Part of a small language model's weights.
Size: 9 layers, width 192.
MLP neurons of a small language model. Each row is named by its layer, matrix (gate and up: input weights; down: output weights) and neuron, and shows model dimensions 32-127. Each number is 200 + 30 x the weight over its row's rms, rounded and kept within 0 to 999. A neuron's up and down rows have the sign that makes its largest values positive.
After each neuron's rows, "fires on" lists the tokens most often at its 100 highest values on Wikipedia text that the model never trained on. A number after a token or word is its count.

L3.gate110,210,213,187,200,214,201,212,195,219,221,203,207,128,209,223,157,209,164,157,159,178,189,192,176,189,214,175,237,167,200,181,182,197,247,204,142,244,187,171,174,202,193,223,208,191,249,214,217,258,177,199,157,224,154,167,256,209,168,159,220,253,178,217,205,266,206,160,213,249,173,193,228,221,194,204,166,183,232,244,200,185,188,236,205,209,231,194,164,208,91,223,169,224,206,200,167
L3.up110,230,193,159,206,241,197,193,161,224,206,256,207,177,223,216,175,207,167,181,146,188,220,198,198,144,179,126,227,194,248,174,166,226,250,172,218,186,226,141,192,175,170,191,196,178,179,162,214,183,224,177,202,203,188,182,253,240,200,122,213,241,168,207,243,247,239,130,234,238,191,213,173,141,219,176,172,206,187,197,222,225,209,236,203,229,214,204,186,213,177,204,244,213,211,199,207
L3.down110,210,220,201,187,246,179,144,182,214,192,243,200,226,194,132,196,133,199,186,207,182,180,246,180,168,197,221,240,221,220,228,183,196,195,187,239,156,220,183,201,156,165,174,235,206,133,172,173,210,237,226,224,204,184,203,254,195,216,199,208,174,232,227,222,174,239,178,224,186,223,236,225,141,181,158,204,223,211,151,199,178,248,189,179,197,209,222,228,193,228,217,263,214,218,264,239
fires on: "7" 42, " six" 9, " subject" 9, " oldest" 5, " seven" 4, " certain" 4

L3.gate22,167,213,228,246,186,184,202,210,237,143,222,149,197,209,218,232,213,220,142,233,231,250,196,211,198,227,230,237,186,159,185,220,214,180,179,227,207,238,221,193,230,147,218,255,213,195,205,224,271,152,211,180,153,158,169,202,229,199,189,191,220,186,172,236,300,197,199,258,177,176,157,199,249,179,230,219,173,169,202,209,198,207,172,235,212,221,235,261,178,196,193,171,150,194,196,187
L3.up22,166,168,222,190,180,202,169,180,180,167,209,170,218,200,239,218,219,221,177,218,223,199,203,157,211,196,212,213,171,206,202,187,180,151,220,218,157,206,218,235,207,183,133,244,256,202,142,174,219,225,203,171,192,165,163,194,174,195,189,181,167,216,192,244,234,181,239,225,170,211,172,221,240,224,215,232,183,150,186,186,215,170,196,183,232,225,199,253,193,176,133,250,226,215,212,212
L3.down22,235,194,227,187,181,242,171,244,157,218,152,197,182,220,237,214,190,198,206,147,228,192,235,206,124,156,201,243,172,251,198,122,203,159,222,232,196,245,184,226,193,232,186,221,196,199,191,259,186,221,158,226,213,183,223,164,186,256,178,176,204,199,239,233,190,218,242,195,171,161,286,210,233,172,150,219,190,137,187,209,180,171,170,195,180,203,197,212,197,241,198,201,190,201,209,261
fires on: "1" 27, "9" 10, " Nan" 10, " replaced" 7, " surrounded" 6, " stop" 6

L4.gate163,184,211,208,223,158,155,218,217,174,198,204,215,165,176,224,153,240,203,185,189,201,187,189,195,215,217,161,222,193,221,277,261,234,210,233,162,179,146,178,144,149,186,202,177,228,262,188,264,294,208,192,176,168,222,198,240,196,189,170,162,229,175,170,200,232,202,157,225,189,154,201,202,205,163,230,183,142,176,165,232,183,160,247,205,218,221,232,175,227,158,183,194,226,200,181,232
L4.up163,150,209,174,184,142,189,207,203,219,280,215,194,221,226,258,195,185,197,200,213,136,198,198,169,171,202,156,174,199,240,217,171,246,218,220,191,122,177,175,167,198,182,193,203,229,265,178,223,235,211,199,243,163,164,213,248,182,184,145,157,189,175,192,211,234,144,193,177,208,172,212,233,168,181,177,227,200,204,211,178,162,201,230,169,255,229,232,186,225,120,272,193,214,214,262,241
L4.down163,179,202,150,156,194,203,179,192,214,233,231,206,226,211,239,230,177,181,185,195,160,202,176,224,175,235,156,141,196,246,187,149,192,206,194,189,165,226,164,203,237,201,144,188,197,211,201,184,187,209,215,267,161,173,213,228,179,238,185,175,191,189,180,188,200,168,222,190,190,190,212,196,198,195,200,237,220,196,193,205,186,230,165,159,226,201,267,171,212,191,217,158,199,275,225,247
fires on: "9" 25, " six" 19, "7" 13, " few" 8, "6" 8

L4.gate100,129,216,229,265,260,205,194,176,204,237,225,204,179,178,204,232,222,181,205,198,204,159,163,184,185,205,228,218,199,203,245,187,190,149,212,215,203,186,177,233,110,220,215,273,199,246,201,173,191,190,185,204,230,181,259,236,206,212,223,195,191,158,197,232,248,179,260,194,223,199,181,204,196,200,249,172,188,170,185,206,210,226,238,150,202,266,159,213,209,182,135,161,213,183,149,184
L4.up100,144,202,280,231,248,195,170,102,217,203,180,146,231,217,186,243,214,210,167,202,260,190,189,162,184,223,228,262,229,242,221,204,212,188,207,225,178,235,159,182,139,204,192,230,187,219,218,202,159,182,174,206,227,203,237,194,229,198,177,189,198,175,199,257,276,223,213,203,204,182,210,187,206,179,249,216,223,172,219,191,212,245,205,165,214,229,170,151,199,197,196,141,238,191,231,176
L4.down100,247,133,250,154,197,164,169,177,232,202,196,166,208,213,241,210,208,170,110,170,240,258,226,178,190,212,228,199,215,214,197,200,229,216,191,168,186,225,210,198,210,231,162,176,180,119,165,243,200,195,186,183,167,201,194,149,194,151,218,201,176,220,183,154,215,209,176,172,160,235,248,147,233,208,177,224,225,173,189,207,239,219,168,209,177,197,239,221,177,223,239,217,231,225,251,207
fires on: "1" 18, "3" 14, "7" 10, " Cy" 8, "0" 8, " Austria" 6

L3.gate68,239,255,266,225,194,158,243,173,180,230,187,235,230,181,153,171,216,187,231,161,194,215,199,204,191,233,174,222,218,182,186,203,158,175,206,160,180,137,174,212,266,186,155,180,232,267,212,169,199,172,204,184,224,184,269,208,234,140,199,200,225,215,155,204,164,136,257,196,221,231,205,202,136,212,218,187,172,197,151,196,173,144,205,164,173,201,176,234,216,206,129,192,174,133,172,196
L3.up68,249,198,210,197,188,209,187,153,207,186,133,225,183,224,196,160,175,174,185,206,177,142,204,160,167,215,202,220,215,215,223,129,205,194,148,190,150,193,180,186,211,209,222,224,233,193,183,134,260,211,242,226,183,176,197,171,234,259,238,179,154,208,241,248,199,205,265,189,200,172,190,233,155,182,210,220,231,209,211,202,193,269,180,166,165,221,227,218,183,198,227,169,200,157,235,206
L3.down68,167,200,164,244,177,254,156,135,195,230,242,235,173,233,212,150,175,184,230,168,233,209,204,207,258,242,182,196,175,187,201,184,206,255,188,221,184,201,196,186,161,212,166,170,171,201,203,201,245,158,193,174,181,159,182,187,201,170,218,204,177,158,157,183,166,189,159,218,206,209,253,219,217,157,167,213,200,218,222,217,235,247,143,207,230,218,180,218,235,175,179,202,194,234,195,156
fires on: "ter" 41, "ent" 19, "0" 12, "8" 12, "1" 8, "7" 4

L3.gate306,232,232,179,215,191,205,264,187,236,183,213,200,172,174,249,116,228,186,224,224,235,231,183,185,211,173,164,211,179,266,227,192,194,232,234,210,169,219,180,224,186,194,159,265,204,200,215,191,184,204,211,201,226,165,177,228,142,206,224,267,184,199,163,182,206,199,194,149,199,180,184,200,189,209,212,229,228,205,203,223,172,180,215,166,200,173,256,149,203,271,185,227,208,250,168,165
L3.up306,199,198,159,222,199,167,146,153,229,178,162,196,190,233,153,196,208,219,144,208,259,237,188,208,193,176,238,216,219,179,229,215,219,205,158,268,166,198,189,260,241,198,161,192,163,241,204,222,215,242,246,193,193,238,188,183,161,176,128,259,142,178,225,251,198,272,118,211,216,199,195,199,233,209,211,218,191,178,204,133,181,188,213,144,214,180,210,201,206,199,248,171,214,171,239,178
L3.down306,245,215,212,219,211,165,233,183,202,192,222,214,260,229,159,230,170,196,150,185,242,194,194,228,209,223,226,204,207,204,186,194,190,160,149,206,233,216,196,237,213,192,258,206,229,196,195,165,201,225,220,188,197,179,190,190,200,109,157,168,201,194,174,225,165,236,191,238,225,215,208,178,207,229,206,200,174,152,231,150,207,268,201,200,145,204,234,158,222,202,198,211,190,166,212,169
fires on: "op" 25, "4" 12, "yn" 8, " sign" 7, " Liberal" 6, " Min" 6

L3.gate182,244,230,132,189,198,197,193,218,189,207,189,214,134,171,222,190,222,226,227,196,219,168,188,213,235,239,176,215,244,226,212,240,227,219,185,189,142,180,163,170,181,220,157,151,207,176,233,173,246,197,221,188,172,213,263,183,216,197,172,248,195,189,154,167,179,197,174,211,208,149,210,222,193,148,200,203,151,169,176,255,209,181,182,175,223,188,281,212,168,217,190,221,236,194,182,182
L3.up182,221,199,124,165,225,223,151,216,166,197,215,210,183,245,198,233,193,189,192,207,211,149,170,189,182,217,210,193,229,187,172,223,243,207,196,219,164,202,173,198,163,210,164,146,189,196,222,180,182,193,228,194,131,189,213,188,206,159,161,162,139,201,164,216,166,207,231,214,191,200,230,203,172,172,200,134,190,143,209,161,248,211,192,154,238,161,231,239,167,265,218,210,222,183,228,193
L3.down182,204,175,206,179,212,213,173,191,158,171,223,199,236,255,193,258,189,179,171,213,200,225,176,208,169,156,255,196,218,164,151,188,214,195,195,255,233,231,230,239,206,211,204,210,199,179,224,176,145,178,221,172,201,150,133,205,200,179,221,126,152,207,189,229,177,195,270,171,187,211,193,219,185,227,190,151,178,172,214,158,234,213,193,146,196,199,192,186,203,221,228,205,159,225,196,216
fires on: " Air" 19, "ip" 8, "Electr" 7, " Ocean" 7, "mathrm" 6, " Space" 6

L4.gate346,183,196,220,189,233,190,201,204,237,155,160,244,147,190,235,211,226,239,181,138,257,201,195,192,199,235,212,192,200,159,232,153,126,225,170,167,171,162,205,148,211,194,243,191,307,202,210,199,234,189,191,170,175,170,174,177,223,219,209,198,220,210,170,212,216,245,188,213,198,204,196,162,229,167,206,150,210,206,238,197,224,171,219,213,190,212,214,128,221,118,221,229,233,172,194,179
L4.up346,168,220,186,229,241,206,200,267,218,179,166,220,259,235,223,186,214,206,222,138,216,194,205,216,170,233,204,207,194,155,198,190,169,213,203,192,172,222,211,174,227,207,214,208,254,156,198,223,202,183,235,258,177,167,185,163,220,194,175,138,212,243,165,211,170,279,196,152,125,206,218,215,222,168,187,160,236,184,237,188,253,203,200,197,176,180,235,184,202,193,219,217,225,139,205,213
L4.down346,179,224,175,217,182,226,160,185,187,221,210,162,215,238,193,159,192,161,239,212,141,153,188,166,158,189,195,232,149,171,179,189,199,193,199,224,220,265,221,267,219,194,159,201,163,170,210,226,160,197,208,270,206,221,230,205,209,224,143,193,213,227,255,198,164,216,242,202,163,210,195,209,182,210,167,246,217,163,190,174,242,210,211,217,192,190,216,263,192,233,147,178,194,152,176,220
fires on: " \"" 20, ":" 18, " Mississippi" 9, " her" 5

L4.gate217,201,210,227,249,205,176,210,159,196,199,186,206,161,129,236,151,203,188,210,158,191,237,216,219,248,222,193,173,158,200,252,185,128,199,173,174,224,144,228,218,182,220,211,229,233,206,202,156,225,206,165,223,177,172,168,224,210,234,216,182,206,184,172,168,197,166,184,200,275,206,147,171,179,171,244,213,176,235,208,207,150,151,181,193,159,237,217,242,169,176,197,199,206,180,183,216
L4.up217,243,190,162,184,211,199,191,176,228,216,205,130,152,188,198,201,194,192,220,241,232,196,194,206,200,183,189,212,200,213,197,277,167,217,196,199,239,174,124,192,141,229,118,212,225,220,261,194,201,203,215,111,200,208,168,90,195,168,193,226,213,176,223,230,228,202,145,194,186,226,212,270,255,221,193,209,183,277,204,209,216,221,177,172,185,193,215,175,214,235,214,221,167,247,230,194
L4.down217,244,208,186,169,217,207,208,178,223,221,183,146,151,167,213,189,201,205,222,213,193,204,213,225,226,203,199,222,189,209,217,266,177,228,170,184,256,181,125,184,154,243,137,217,223,231,241,200,208,166,223,119,194,195,174,112,190,157,188,243,214,173,217,227,218,240,132,181,155,181,238,232,254,214,155,200,202,266,198,200,211,199,184,188,210,196,191,194,199,234,199,220,168,226,219,162
fires on: " born" 16, " died" 14, "{" 9, " told" 7, " together" 5, " spent" 5

L4.gate10,214,235,244,198,173,174,215,161,182,212,186,201,168,185,208,172,198,200,204,159,139,160,222,236,199,186,219,190,218,241,255,169,243,207,149,168,170,137,201,158,211,198,178,209,250,166,154,133,237,236,203,168,189,191,187,227,254,156,216,217,221,176,223,214,220,201,122,227,164,179,216,220,184,218,171,177,154,237,202,218,188,241,166,191,246,190,192,176,191,167,170,144,222,148,193,171
L4.up10,163,193,239,235,209,187,144,151,238,246,220,215,189,243,180,254,179,179,204,167,192,194,180,197,198,250,192,241,224,183,216,253,245,141,174,145,144,152,131,141,226,180,166,193,193,223,164,170,180,222,206,253,208,151,177,209,187,177,165,163,214,163,221,245,214,219,187,230,166,201,235,212,167,187,128,200,167,231,228,181,232,217,171,180,239,206,155,226,193,210,230,199,242,138,229,197
L4.down10,190,152,225,221,204,194,188,196,206,221,210,260,204,226,179,304,217,165,214,225,266,200,215,210,253,220,210,226,187,154,153,236,174,108,185,142,209,204,154,185,192,218,188,188,201,206,248,172,151,190,178,229,198,160,174,184,152,201,162,231,169,243,171,233,174,213,243,179,201,161,186,214,198,179,194,239,163,202,206,182,257,180,200,183,221,223,222,215,218,206,214,204,212,207,210,231
fires on: "1" 21, "7" 15, "8" 6, "ick" 4, "DST" 4